Weights of a small GPT-style language model, trained from scratch on English Wikipedia: width 576, learned positions.
MLP neurons of a small language model. Each row is named by its layer, matrix (up: input weights) and neuron, and shows model dimensions 160-351. Each number is 500 + 50 x the weight over its row's rms, rounded and kept within 0 to 999. Numbers have three digits each.
After each neuron's rows, "fires on" lists the tokens most often at its 100 highest values on Wikipedia text that the model never trained on. A number after a token or word is its count.

L6.up1524:464533553397460546490516447500531493471517504481486526583594464476495500500501514414527563599580502545475530532477481493504565506534569542579446547607490474468521410477506457516448564450463477524577542513482642550556524514407488461496431437429489542464511593502479526378489554559453493526504535468471450544571511514553491440497523473553517460622464368515530470457425490499613526366486504518464439456522616415512459525510427554403458424518379555490591545547510469371448569480506555550535440517382490524478544479470465464468513468538498527374466505445512460500582527450530519570
fires on: " K" 16, " g" 15, " My" 8, " Th" 6, " Up" 5, " Sw" 5

L6.up123:505469537534416473563492466451419420516481562543448521495529521440521565459464555513521518452500496451417542492436436457547486432422460440480525435431449500556571520500507546501612431483471557458494477473506467528517487415450495531460547434493503543592534450537457413521591545482555425513529377521617553510436498449495475487553454455495531494508459422567530531500444530561500495566545461450468471436548503457460428497415480477507428496418484483469466417491494468484381506530456577434465575548366477543542518512463559407505423578488592522490541536509504571550454420394521499463
fires on: " the" 23, " two" 11, ":" 8, " Both" 7, " all" 7

L6.up1664:507446494502416504592443512442480562565582606532531533428494575480484550433500601507571433517509497572488423513533488566516511482549419605460547559473555490431537458489534570468407493499379539460579463442557604471517485582488427404494534475529473535564537468526449430539468412584492523509445465452507485436456528438457536512483372514523537466505450487495530509555411547566575487510487473529465502562519522497475464556497502457495522463408443457648582453549533465600450482491495454462506528543503398435451480501454550492503496517467516510531486450485509434596540535413529542569
fires on: " 18" 20, "19" 20, " 14" 8, "18" 6

L6.up1718:482521529540510492480480442529421507527563563401548504461513565513540432566424507457466548594527522443551566536583408463467444464465511453528559531552477431489555475527478436454468525487517567540450483527398628446483530467535517485493461540482502524529496466489532459488451543471583556436576479510478521475473618425600529533442507499565401539474533559621489568564432539437562406497406508500508586448458538505466482546462556538526501486523471607549470462483578374461485496464539452489509524469539478503480581501538505548435476562486505461464517548391521573473579436562473542473
fires on: "-" 17, " he" 10, " am" 9, " o" 8, " i" 5, " al" 5

L6.up1278:600309534489447390508525490464387459485502565529460422510506514483470470469542451501527501551448495508599555463662435550511551585506497419464550475463450533435492426568498502434515531552432500552546544510442478476580560579517476386499455545424454476552499488487473476505429423547540487520602492496474506415470495478490459475412509530445504446545517444539475489509557532483451546455551573554524573426510492579561486490467572535456543493522486498482449533488615458527431576430580450406424514479553508461510472434565419523470471526487479544515507553492534503510415418461579557482
fires on: "-" 33, " 978" 14, "0" 5, "3" 4, "2" 4, " 3" 4

L6.up365:486560526529503466418539557592530477486452588496493413614549546488496434488515430464450516486464479415497573506536410431446381533546506560525526545512490495486571485522462517391439506432473454474560459536541574530570477523550429475563569555421499494448449489439528577440455412578453443465442520544520543497529490569497581499531477435536508456550512480488471464544582566457566455479554431499489490586445425466598503444514495452526548539567398515496444560510526499566418491497442533472496424510484460530555511482537448534510506451479490562517461521419374385469462451475423433559
fires on: " cl" 24, " cons" 8, " Cl" 8, " rem" 6, "Cl" 5, " int" 4

L6.up172:605518470526448547539487496525493469438515589419469543484424505429568550506520552485524518385524426538479634518485552549472501469520458416475441479547539483457487495527498453484558476537478492477455420426600523570468449425561464412470464518473416526509510412472510578442456511605478540512500516533499541526406617463509431541433425462481511502557532441516432460431485460455578494492495516489503496506441490477537389458447572528498459533547470525528442461497545503554454504560560516525557418512435558466461458439534547483469578504425503420489435462451515475485477449583526427502
fires on: "de" 27, "De" 9, "te" 7, "ere" 5, " du" 5

L6.up746:492501565524452470450465477560527532580544545425521513547478606462423481559534528440550498490519568478549491556502461412503527454440501416528533446471467429488476550500534427462525427520465421531540533463557471497515489507507506564464535455435464485464478393473506406528509462488482581449498499526437553423488472513420435409557459449446489518533506572448561477486580443437546523477489468477519501456489434521468484536467488416561448470509523428466452473454487505480452535536558501513493468573559453605623522389594538573507524356497514594577461412455476503645523462524546517516
fires on: "G" 35, " v" 10, " J" 8, " fl" 7, " TV" 5, " g" 5

L6.up2846:563541492506501512410509489450561541589423478455473409484481488441618492452483478579516554555563428537496551440519517524535362532497499561551589542460472457453508510486466441635544552515558565538522570412526510602598560448434528517553394574524441432495478537514424549468521387484510542527447520479451448548441498457438526524519516499626520459484539470484530533503426486540521453610533448332570540552456527509467539555474517517564540421513509543534500479541514431507535452552457440511461464519508437485461569611448570518453537404587505445507483539523510569577569530449425511472
fires on: " in" 39, "\"" 13, " on" 12, ":" 8, "|" 5

L6.up1298:504494541525498466552586586548472517506453486520422574548528517565428516546469513510420575463478528494421484483500547496487510543447429422564530422414453505492568479465375465387515513459558542526476501566544553475495565537516447495513474464477372528526506475513454474412455475565481489526540484524434469571356472550546419549530458503505526493567573510486520585486456398468525523541514596533449483460521473484604506521433406548523507624519348611445526464462462479478501502496488531381444492506548548644553531396449442489584484585539486442543545457446471480496452459547533472406
fires on: " a" 18, " from" 17, " to" 8, " after" 8, "a" 7, " on" 5

L6.up2423:342538438528454477635537504545622584506445486467504509495536540481445500544490468492486535466567457443548487547537530553467508512484525484518472549473541497468566544479518529523473475461408490491561396476474518464483550643488420466507488479530458540583502370555507545484469498478371508462552644537541406507471582607504427500526591465515465457484444472441474555501550407482493497479539485563489430496447463570536548390481514445455532496476499391389478504533595431541419542493440519596469446553588450546464456492494502495461527438475528452464618433500542432445500488538515491578
fires on: " by" 40, " By" 11, " prop" 7, " anth" 5, "mo" 5

L6.up2190:469462542517519476477507612502465505499436492455474517427422472534457537604502492511563515499581443510523510407476470535457567500515583518624509531516564500495520465513515506579448545470562461569528569570440497564463545497490508407497505522502522529520523532466536542472509505513405588514475489507470405384466502543516522528509523521578388428465519452445513477459443453432485401457542506530510561577509562500398519540439508451560513437528575464528483484591558549459480497397496535569508491496460476554412463520500563422476494480530514450478501475535554491501485491503516435480
fires on: " (" 47, " February" 8, " January" 6, " –" 4, " August" 4

L6.up681:492500514536432507596482443478505504555427461534559515442488438408517490432528552470396508531492460464445516492575401513477549579531458462547550557456516404525533461499496529595533545505511554602559488494506528447534500490441520387461494524394404475476503554489512471493396486558427485457542494530512605459342548563425535552422547595486453425509451460481482536572371440500453474472487525400501501466466430482413470463475500470525558395405430495497465492606444406438416505481555407473516510467486453420415471508525547483443458391411572460384535546478453519445531489522481461395
fires on: "," 39, " January" 9, " August" 5, " March" 5, " of" 5

L6.up1468:500553455567427469443570437469467557490449433490500500500550546507515570453506510475516519445549559554405470473490477541594503509437490514457465496438508499448496484444406489564509464509483481394497617405434538518536491478484477550510441468488525481545496527442493467429534474502477448527507515507500449516531421468455498509553420448453460485557415494468415476532479573541499504570570558551452515516376458553542518545444465433483523489568540521460574524452444512492458558497503553443535572523576469466513546511493515490571412533532583543455434455444535526477554509533541499480
fires on: " as" 24, " the" 13, " called" 12, " named" 7, " name" 5, ":" 4

L6.up71:538504575566402585535373538497530531525525611503445514464568488527501520505436533534508544519526434483451499512432554483417457499494498505491478517482567471543446403488486542532439460546419472472537551514486512513426456503478508485437585506541468534553517491491506460563490469565532476561626495493489487431576506507513375449473537521418535521492419474494443531573532444461476505478580444547419385516457424487464577507466491536574476482538374412442473372445453497516523522455528557530502460424519538515499417501519552498429429450487491468530436457550526517467457450454501531593
fires on: "19" 18, "18" 12, "c" 10, "p" 5, "e" 5

L6.up3369:522427508541500487448500616486408573472566539490531512511519387460574410419555413496585517518505528494575397509524452397462509558557494507542525515525446425477450497525503485445559558596522544561484449449502463506507586521443530531522519461507446480626478437482463526516419529515390574562479502496514493486484578447614531499452396561522511452477563555497451383493415429569424439553473511575465547494506493523528538471408476469554522458521576539496537424493532450568528502520625575461454516512500470400512446418540544465545436508544439502514485491439418511538478475533502522442
fires on: "-" 62, "–" 20, " and" 4

L6.up980:488484523513458439521518579575358443451464484477487480515508531449486468543494525467591516561562371548497482405521501482446476457476453488542509415472523454484514442442531510412522483443474476498458463435535557543577522478479474525561481515530485494492516515538445583464478526541500516607455515508475590520488456434389465534458503371550520472533496469619500424466507460569507508568496526500549455477548479428495458458393460505570514598534551507515418509575495463581447491474620514541487561606418523525520520489495513493529525502486497451498454502485405529487458538386553456413
fires on: " by" 32, " on" 17, " to" 7, "." 7, " when" 6, " after" 6

L6.up1622:549540483498459383535542538419567591497561542521472554434521534489584441471537442452538472578523530550473513506526479485480531546495593505430468471553540451444446448576395513376474474491496589479541435443485436560597626540514475484416541465524514579589464475585549492434518558543449473518497574531492491558592553504624530539507474462543652521371540486406498443467518521421480498507475459549484497571550598472535473447499589514484486426405490536541459464532466497500496447463531568531468510512511483542515461502506517439448529467490525536432511520477463448563573479394415528493
fires on: " \"" 37, "\\" 10, ":" 10, " '" 8, "\"" 5, "=" 5

L6.up3126:471450367368464439425513524476463465538438584469378563467540487555584465543490419391482428495475623564440438450529452519628503491484580407501466558466492468483454462592495527437528527484514482601491455496457496520617558544515544529565493502472410516530438542539467498471554454438522552541525482534632485499434485491514480497475492437518482454592508528552477480521485514591474418559479516526561494504561540490397527548417419532494491483490500453485507516508477517488430489477526586552562484523505509525500531496551461542467509487370637514486510406529515523481493433512430507597
fires on: ")" 27, "\"" 26, " \"" 7, "K" 4

L6.up654:496556376511514543544577476565472581566509494462480384559404452498462575527556465437523538491400499509388472504457567547452531455406579455535528537488520524495569417564442578527431503565584613456499492490516524491526529480508486526437572423577495517458462507462427432513413520506496535540495485509380386596452525584470543473505444550481405572514472487606538484416480448470540513490591440502505434532491571500548486500486605568463416516561554562495511491486552459487413504452542611503512495564473467452510490426493481520448496601531576453384531582460481469484547501549421476514
fires on: " |" 23, "be" 7, "No" 6, "Be" 5, " be" 5, " or" 4

L6.up1529:533434450487531535433409549497581506524449435587490494489452474482453425534458450473471515443468470544393591489531483541415532455518553516465483627553535571463598593570529527476513350532469440462467506587453618580517546596436510518474537602548455577542428521556472565598543471457469550492476545478534514551444522540487521466395455455487545455523479527463399576397571415460546421498515557532479554405529494595517535519561516410605505592456496446487477578513497479571519469543456451536475476468493551553481403398522506577551480502508498568464462495509536466499516509492461473415
fires on: " sh" 21, " Sh" 13, "Sh" 12, "z" 8, " Israel" 7, " Israeli" 5

L6.up2955:478451474554539535431572421578425505451480539455464554541514400471484529427426458504486595407545568557517509500515478504582535582540435576488486422477536469425471502485556611496451378458476520392505506464513582508495551556462525563532511499397553574499517483514554542589526443532517383604427496587495563478506437524531517568537505501511474499551495411574491424547537482509400481536492468479453536472528487431510556525451400513514445574533473536576443520504444581468550527512479512505474509525528467495535532489502450425513410528426506580513412551568505531547576472480532511451
fires on: ":" 20, " as" 12, "=" 11, "wh" 6, " the" 4, ";" 4

L6.up1235:514512448524428460581476522548426539524582544504408482456512536445535499486519508518436551492494534489480496401574459463472477638538451546439479490499512540506498451524476417487466452468476517446481518589529613438459461607531477426442497507523560518506516414525441452535550536419471493437446535459505496369471450498457495511565596587480514444443483501493489458507474534498481396454555539618515564472553441562540452570559527423582540510377500489497466397490498429563533445453404490529551486563543498467552516399510503345445430538497458446498421480429484536536529496487515448579
fires on: " so" 13, "19" 10, " very" 9, " and" 8, "ha" 6, "ite" 5

L6.up621:588444534562543482505402445471539447466503513585455533543483529572521506468396446526536508503566605439511503645413517519555466540462497445577474476455498438516431481426476493426514518469500535531489532545506463446520510467476576470396508528527508566530459487532479485523434527459449489521461328476441512461599525524503489556542510642531437413539437499449553504444507481525462472482635506498392461467431597473499411504478440450584578446499581485488506365438436472506524438526612382523456493542424478401413477430484433468484554499482552556498541457430518525481510496438574484498
fires on: " ad" 14, " Ad" 14, "d" 9, "l" 8, "Ad" 6, "-" 4

L6.up2438:511485550588480448424570412534503552534557608571450414495456518550519441492468469428542412555559489503440431533485516506513424437521537422506425486534518492445509516537488489499459517404478521504436579425545533414491543451456508486405536521361561520399501502495489559477441480405569514466509498568535544402442490504526477524478408532498489494552501505513444483558538471438548543456437527470419618473449486516529500461461408414495570457525458457468499536504526560574559578445512572516511603621512595496485546517529403450532470432469505516616510491456478399449505573557442458469
fires on: " F" 40, "F" 27, " f" 16, "f" 13

L6.up3293:450565560524388441448523418453518455442392500548495505546518455466567544490541550474570503403553509445430474515495483560452449450459546500486532497555540518529437457499444502394542531524499531475455465480517504512449460468490392510526544435461520620587523485534478461502403492453431452466445588555525491513463458516462446515407560571492571533567547451528454446546454486474520532465500465438424435460481510546516473538576519461470375509527457477497523492556581477564436558570559493527455438502531468457409479436522493509478531487559544482437489479559487531551474482371587519491
fires on: " He" 39, " he" 17, "He" 16, "ey" 4, "he" 4, " two" 4

L6.up68:488519453556476504396479545483607538489482555495491452441535549506552429494515486438455505592494557530478425506618505481483609466499517470488515548459547493541519511517507560427493501508505565463463500562531414406510577463534493544565479514488444606440496478470510549388475615535478535580477517514419424478556449429552552496473500432562519458474559520578474501600517491480497429591436554487482480545540451515423563518512510559496470496502479550485538479480494576492543511567499527509462497432546420537525407412398525541482501470446533427473520519538546586450456539510457477512
fires on: "–" 32, "-" 12, " to" 8, " up" 5, " be" 4, " 1990" 4

L6.up2219:529538543553569580595511390534471421517537495561493559453628451513509441435446571484482537472456481484518525561553494527427460562505497483505529498511530572567506474443429494485479398594496535534368431487559561487439468470480479526496536580429492460476440481422566487473452603536425460457446502541477488528569532504577516512545501592498569511538450396549500544519541543502563557536451456500442556460549448538489458463532501550517524499540541486491466481487494564556562524432502508587404558475453443466485442504501453488478494478555527453403556467442536453525546459570514459594
fires on: "t" 28, "s" 12, "ti" 5, "g" 4, "da" 4